Part of a small language model's weights: learned positions.
MLP neurons of a small language model. Each row is named by its layer, matrix (up: input weights) and neuron, and shows model dimensions 426-617. Each number is 500 + 40 x the weight over its row's rms, rounded and kept within 0 to 999. Numbers have three digits each.
A block is one neuron, or neurons of one layer that tend to fire together. After each block is what it responds to, as a language model described it from the Wikipedia text at the highest values.

L3.up1171:493501548465482540501487557492436524533442481515485525501482496438506506462592438479596448469547529445554515504490466509509493465484482533401492581388496515481481480510478498419542460518463418549468446508550598533477510507502495470514511499512470492531492498476485518420523578492526553485491545536513515532532568518477521494580467458492569418525481494517471414511509446558570454520538508526453529475533504466549524476432478525444498448593495527487511501617481507494484549534478559547410489591526515524466527472453534443444381521502574476504523459529490549486477501451499551470
L3.up2082:449512533465475456470508520522445487512493541532428521466567527452507541520478530506596491496529506460500549537440465505463518583494517532512462421414519494563534489546492437539460458520526483536533457564542423478493487546452522489430431501465503470498496527510538416544525504473532495444445495456516474476508543497537478485584429505558458517439486519478503439485551496471594565481494461568537440476452504478528542485539472521485503462534522558521468523549528502486471482409501430511480533504526552484449537519475442483498516541492486455496600438508501456511466619525556504508
L3.up2119:492500479527452436471523446445444489538464497530527532500488498531477549511498524571451521517518536477508538509445568519520531393548486533445506553464489573514477549500468486464518516513517494570528467557429451513515390439475491560536501488427520498513492528501500421526502484548541514425569512551492538487499509519458490479531490602539504543497590468550481445534519486535501477477446465536587445433519553455533499494531480561446501501462597592536406479499528460519471464478521457624538520533542427551504504521482516458430535480514490519476505484518509437514476461501521512504
L3.up2535:426496470475483481501511423475425438482474582515428519459535531481513473542487552524478481502449464466484565500502439553561533480495485628511505514493518500549532470494476465477416495571471488468521433424523476544550546488454523463489472488555481541462552483505526532547508436479452538485487393505526504488506474506473477561557510442525461559498559521548414537519539515500512495528502507486558518514449539416516571514520455454526452524550511531489494477464434555511443566569492498518463519524514501507465481478459536472534483439437509483512441438554527462430497441477560466498
Fires on the second part of a compound: "and"/"or" pairing two adjectives or nouns (racial and ethnic, oil and tempera), and pieces after prefixes or hyphens (sub-17, post-modernisms, sub-committee).

L3.up162:475553515426428521531514526523524523524549462508500515483482451593568478559548516494530442526513512537551548421580493460428478434498503500463536490551462479452397488443519489560450493504449542513472507491477504510458447492490510508559478478543524551415416539469482585484589438440458550479527451465516453386495484490511561495482537520493470461498633472450454469426540562507479467518434456433490491456483542484484563497509490525567481567463546517542535491488462503511500533553519551509494614457529556577520483465498546506472460498514460474452493486553468451517460435480525528556
L3.up953:449420446558494479476434493428541480520611445453520440451481513486504457524511470425517469527490523527460503502511524536548474522488541499509496467480556554487477492450541439534449553452450455535477485457504509510524439514454495471527465488521376540422505501548490571581463453469527466525460470582487436535514439500561457498503522406540461538510447518471520513453437533506412454513474491478469468554537509487492508548456495548529491515498491445484498569517470529528529519500508493458544507538500487468489537485497460483544454526589498493530526571459520556557513515573460579575
L3.up1176:480435428492434503503530469516543575447542579473523518408545456499504503450501483519474467444470498512498469483513489542425505498471472468463476451509446536587453411481577494501460611448536504500481516503514510522437427456539584489493432461533495518506459515432488482523509441503541503466475469398478457510525561537482515526578546478468509509500552443463466497520464533540516483514486465436445529525481591481482550527537490532551434483552505464543510486430466531555440569469518542506510509451457494537596548496476495480512523492503553513594509543511508545553493526524521520542
L3.up1714:549539533530471525454551481491445547524476469530526453530473488513517468493502465507484500521467506526506527499505445533411505435507515496527507497524500452537516426508491463543444407454457453415485510518565510551463467480466515568523451463427511467500449487446539502560518469491503465492545485514523478467540533473437554589506512571559521460447539531576445495434443477518519476459506498521471490526521556558477502447511534503466472520448482479496567484540411557524505523516457469517460566494478525487469522458450422552492502471552499453466552429534519480527492493517549510507
Periods ending abbreviations and initials (vol., Pos., No., St., Sgt., George W.), plus pipes and colons in tables, stats, and lists.

L5.up1912:511497523524494480500480485486503458472495553446499449481529560487468504538458490506498502502531437554517429534505409495463483468501458532564552413444468431498534545506520598521557434578496528446482530576525488455471528450444538586504430529499492531506491493483508473529582534490503473508522460439537531539577455478429535567460485479535528501499448434528447513534483486496572463481488468521484570563520512507473442539479553547466516497484517499529464529495441547521540507490481488567522458548570507512520500539461483497441480434482582556522468501490551444500533460507379468483
L5.up1952:471515505480515435509488464487530522580480522446478543513500490557521467551467419420456506471564476531436566492540495468530439506517435529505559464514512498533470465503456493488529475501516554424485482587491516472500499539463495505462502445499503555524440441466482505570495505520532552553486511494515580502456523460477547482550448483506539479457479539460471507576507499497484483483492433505433504534499508520490528453522450482533484552500484462475506501421452531435530414547531521391514522507531503494510504467455468590522580495542505520560498485518460556459492574488537525508
Single capital-letter first pieces of proper names split into subword tokens, often surnames after a first name or places, as in P(ound), K(ürthy), P(adua), plus middle initials like "P.".

L2.up372:474509514557477593505629506518474482538462443549522474551559528546549498511476463504617474447533423447435468461528509548427466526487546489533511455483481503556548443491525513489549537510539460441480498512502510524544443532490459511505466505523511506513527443548552460468457511535482470460541462551520534573507477519521470528531431497521478531453489551495521447525514503521535494489470470508475559515467493538478513524475468497546475483449552518581455440488436485515436524504559515505526520494483540523500437493506543499431564507521440492545530513504465439469521471410447463490
L2.up524:474482552503553500573534505618492482509488450449524478477519469543482499499461459487527496477571483477558420544548408520481524520479526543573467427443461504513546559446533519509522481508564482470590535511545428466542519480497471530489476495558508511533516455498503510520519513426556538479412462472433494495547537521479500459500472463542469459456516448483492513536516452540516503522567506482498465508503462539446482512567437525520558468492478457480505514451477480556541448434510427480576529467531505541480504453480515445448474504457532456522448452449476500508500418523516483520
L2.up923:467497481482479529481502479482499442537522509417513522480526478388581571482462515561500478548537496584443496488495519497481450522496404433522481510481458525535506584528451528433511509517536521493570513486459473456441472440431494639479492508467502530484454517450430528594499434524511479483504556549548515429527553529457530465498412518487520531494490494443496495548472550533520423553497506570547464509494493453513495506469519487501472475448480515467476435479434540501533480548494466475515486499450458472498482473530425467519421476499491527519442519474435468554436482458505543564
L2.up1103:530521502492518477576487503510561483483502552546502477508495449479500503477497555500500563429504556538435485461470468518476470477512503505515509580499474460521508528552455466485442512408612531547475449563494458515509533485492439521459598413468427537470468548535511511472554440505449474474496533545483502552547499486514557550477502560500477513504503507517538509570575546544458435486537517531503516572467481557462514452541575517529533544484475537531425489520473536430548514504471525484556447520487549504508447517512534449508478485476466456528498518516579485441478543485522472461
L2.up1322:565482515437487433569496517554491522512461481559497476490527456483508493465497539536458478435458510491496424444512454515485509449536450457498546516481502439503457535489536456530458465434509528467481479544478475532478522524521555527480462495478612513427447474502500540399456450445455500470469524508502504500522525514478449512503474465530513522523455537488490494551498526441525489438483478484500479567482452528470561571491538555529534458515494503559536489481538521565579476475598471464452521467522496533567454506470543507503473492475526448522447517529593499507509473478563527514
L2.up1480:576517465561463535512470472545502464495548517465427482529515560476548468527507443516438450446483453517467496513555420491504453557492487466542507479468531463508532470447567560485529444491436451520498523515496491468516486444571458521484480478495509537474546440523511593535554488523529444500527464487480489536514479512523427555462500502502438468505558440510532571495409473556540537485522405536437450507540566512505536511518444493496458485481539554515498538448475566444590430500516459593517464494536547425516508509518444565460607409423415435533560451563590477529569469505531485541
L2.up1670:579544554552467435539461566475499502555541503526445456608511535541514433581513434579566544558479545560487520536484474534556552494547488475473469471536489402545510523519521472566526458575514522560539521491513491463561437542424554530541505463482430530463593501557520445451460527519534469467506535477525494558522513477474476472516489566473409509542496474503579483466542488548492513472531490438501542448542502530522472477501453513446522501484561472567514453496468546500567521539476436555519503478507547427482507473580505471428463501516498537533510515470504520431499469439518570535
L2.up2177:506532460530493510532536510521525402620530472460539444511465535500443538479453456481466566545560436502450520446457482479457527549473552467479522489519535485553440545513545505444556509527424408479525507481511499487472486493454461587501501531554480487520564475569490485448577495433558454500468442527514455485554557512492540523455533552444522505511515468479482452453494523482484553506456480493412566621448449525518581438601421461469533420506516558541491483519493572429506464529508423519523520488523514569424514509445485522441533496546512472547499455511522423496487479530500579503
Single capital or lowercase letter tokens (M, m, R, V, Z) that begin a longer word split into pieces, e.g. m-ingle, M-anny, Z-ekrom.

L2.up978:518451521539563593477474452539502451452469520540521517534560475439491562503509467487493472516479493523477539489447509533580431490559452507538501490542495521475504510449518542454503458467520414442480565463388536485434505456487519616526518516551457554487461474537550440446416471527510548463472537613540487536449481585457494498483540482537472520469495526520451495500495563427497509568468503465445503481510537506491457550472504518516515483469533508514572513520492540517448478479559455480456523548492514528553427441535469481492480542532517533459485487476445516530477514546540502520
L2.up1003:466510471492547522546541499498484484482471558503537525462504460451492499534500476520508517499497549506474370440483495515490476487512419479556431455507490469577524450494497533531579493499528480513458487500455509445464473468500538410470470486460467527490460518458520521551506501524559533470499509437531476490556559545501461525430477513517432473476497429509499436480562526542486470447404489426561528578474475595484534467463477456481530392596493565522503484557532461560505519500526517492510506504460523548463477445496458481534542509461479497471503482471572513553424461535525491501
L2.up1056:518466624570526560512553461525533508516553447579455572540441527454527436516476372448497440469529478531494535487466487532493448510430540450513487497440575512498498431527535436472530456471525503524484498495495531488548559516528554508506468429501531575493581581615543430538498435512485490514511445445510463577466418523565537500499472450470526532505424505502450502539612528482519445487484446461478503480555459480506490468499458422536439505489526511576522434537534416455512516575491549496493528477469541505520458523524508501486423487532572422512514486500493508507498567473440544545
L2.up1171:462449584529570497500536457482479565465517472470538500491573555437453566515473473512446455460519503532484548445513424475478466628491434474484452419495606451509467468589523424554466471504507506440474593490473513409599475487489499533513483538459445466519436484449578534451433495431466502482447551488523477485548470566529497528428483513565550492518495449503434497551534487569496508508529511553466528521503545523488563573466462542488476506512569525573532516509522506519508479477506528496554519422545613523513508465572481477459549514480514444486484428514539514520440479517516491580
L2.up1327:519530506543458587498466576486543455493530528521462454503524457490497457512493504534546525482492454550553495482514473507513479467554531474548510486503421490510567425520544473526463527443537517530485470464492481479585527476479546468601528536540461523513499496501499528457544501452495484483544476496511540542535476469510489544568501477552517593579515471599500478479529580479460569465495394503562585515475465488449477467461451521567516547506519485422565450470491545517531508481477502534508443471444457503513428402460478486490422503433446517472470477490498478504575480497505589486
L2.up1528:490485509484512548504520501535532492494527529479472434621546490471525519454456483534421519451498540504554525528527494511450420471470469486501528490479527463411528538505547434554432448416465512499457471477526494466461612438450513494571522527471462437504517563449516570438515471541485545463473490434479533525522538457534503563459503549485510474444474475539460481539440475551517462471502460431486460547507539493546496539529463419519424556542477508553568535607470482455493519553502464544468515530487440546567577452490592453509519506484549591491506444479507496532487523546516525525
L2.up1842:479528512463470495488557430515482536602522462532589513523492537510537532510522478574473423436509531548491419497475503531562555581461498534527457445450453504478464510514488485546508560514534483472505524486494507501429478456481467509516516522607464490470429572497520552555452458430520427500463492488521530544521488543491503526456584515489544490491481583533481475522456514590490593462486532504430499519493488470519536478507585462515530530516509463513506478469506534450521515466525519520511501459440564429456451523507485564380503551521486477505554540506500457436470545560443531498
L2.up1928:480498476471493559419506519432452474532557474527430527566460469467468449529516563559503414549501571578482560517466433543499579393454478484520489484514527501462512497500476401430426495483468602561545576448535488511507464481575514499450571596496458511486547508421517484474489531569570506475474476513508468482507481436569582592523498516486483480507479499483518439549510522489472511424457450477512547516530529573541487563549483445496479576506493446460504499512554542466531522527517540523530441484466468516492497502554559462488514530446478560474550475433473441483498475494481449600
Punctuation ending a short abbreviation or field label in citations, tables and credits, such as vol., v., c., p., Dr., Producer:, or column bars.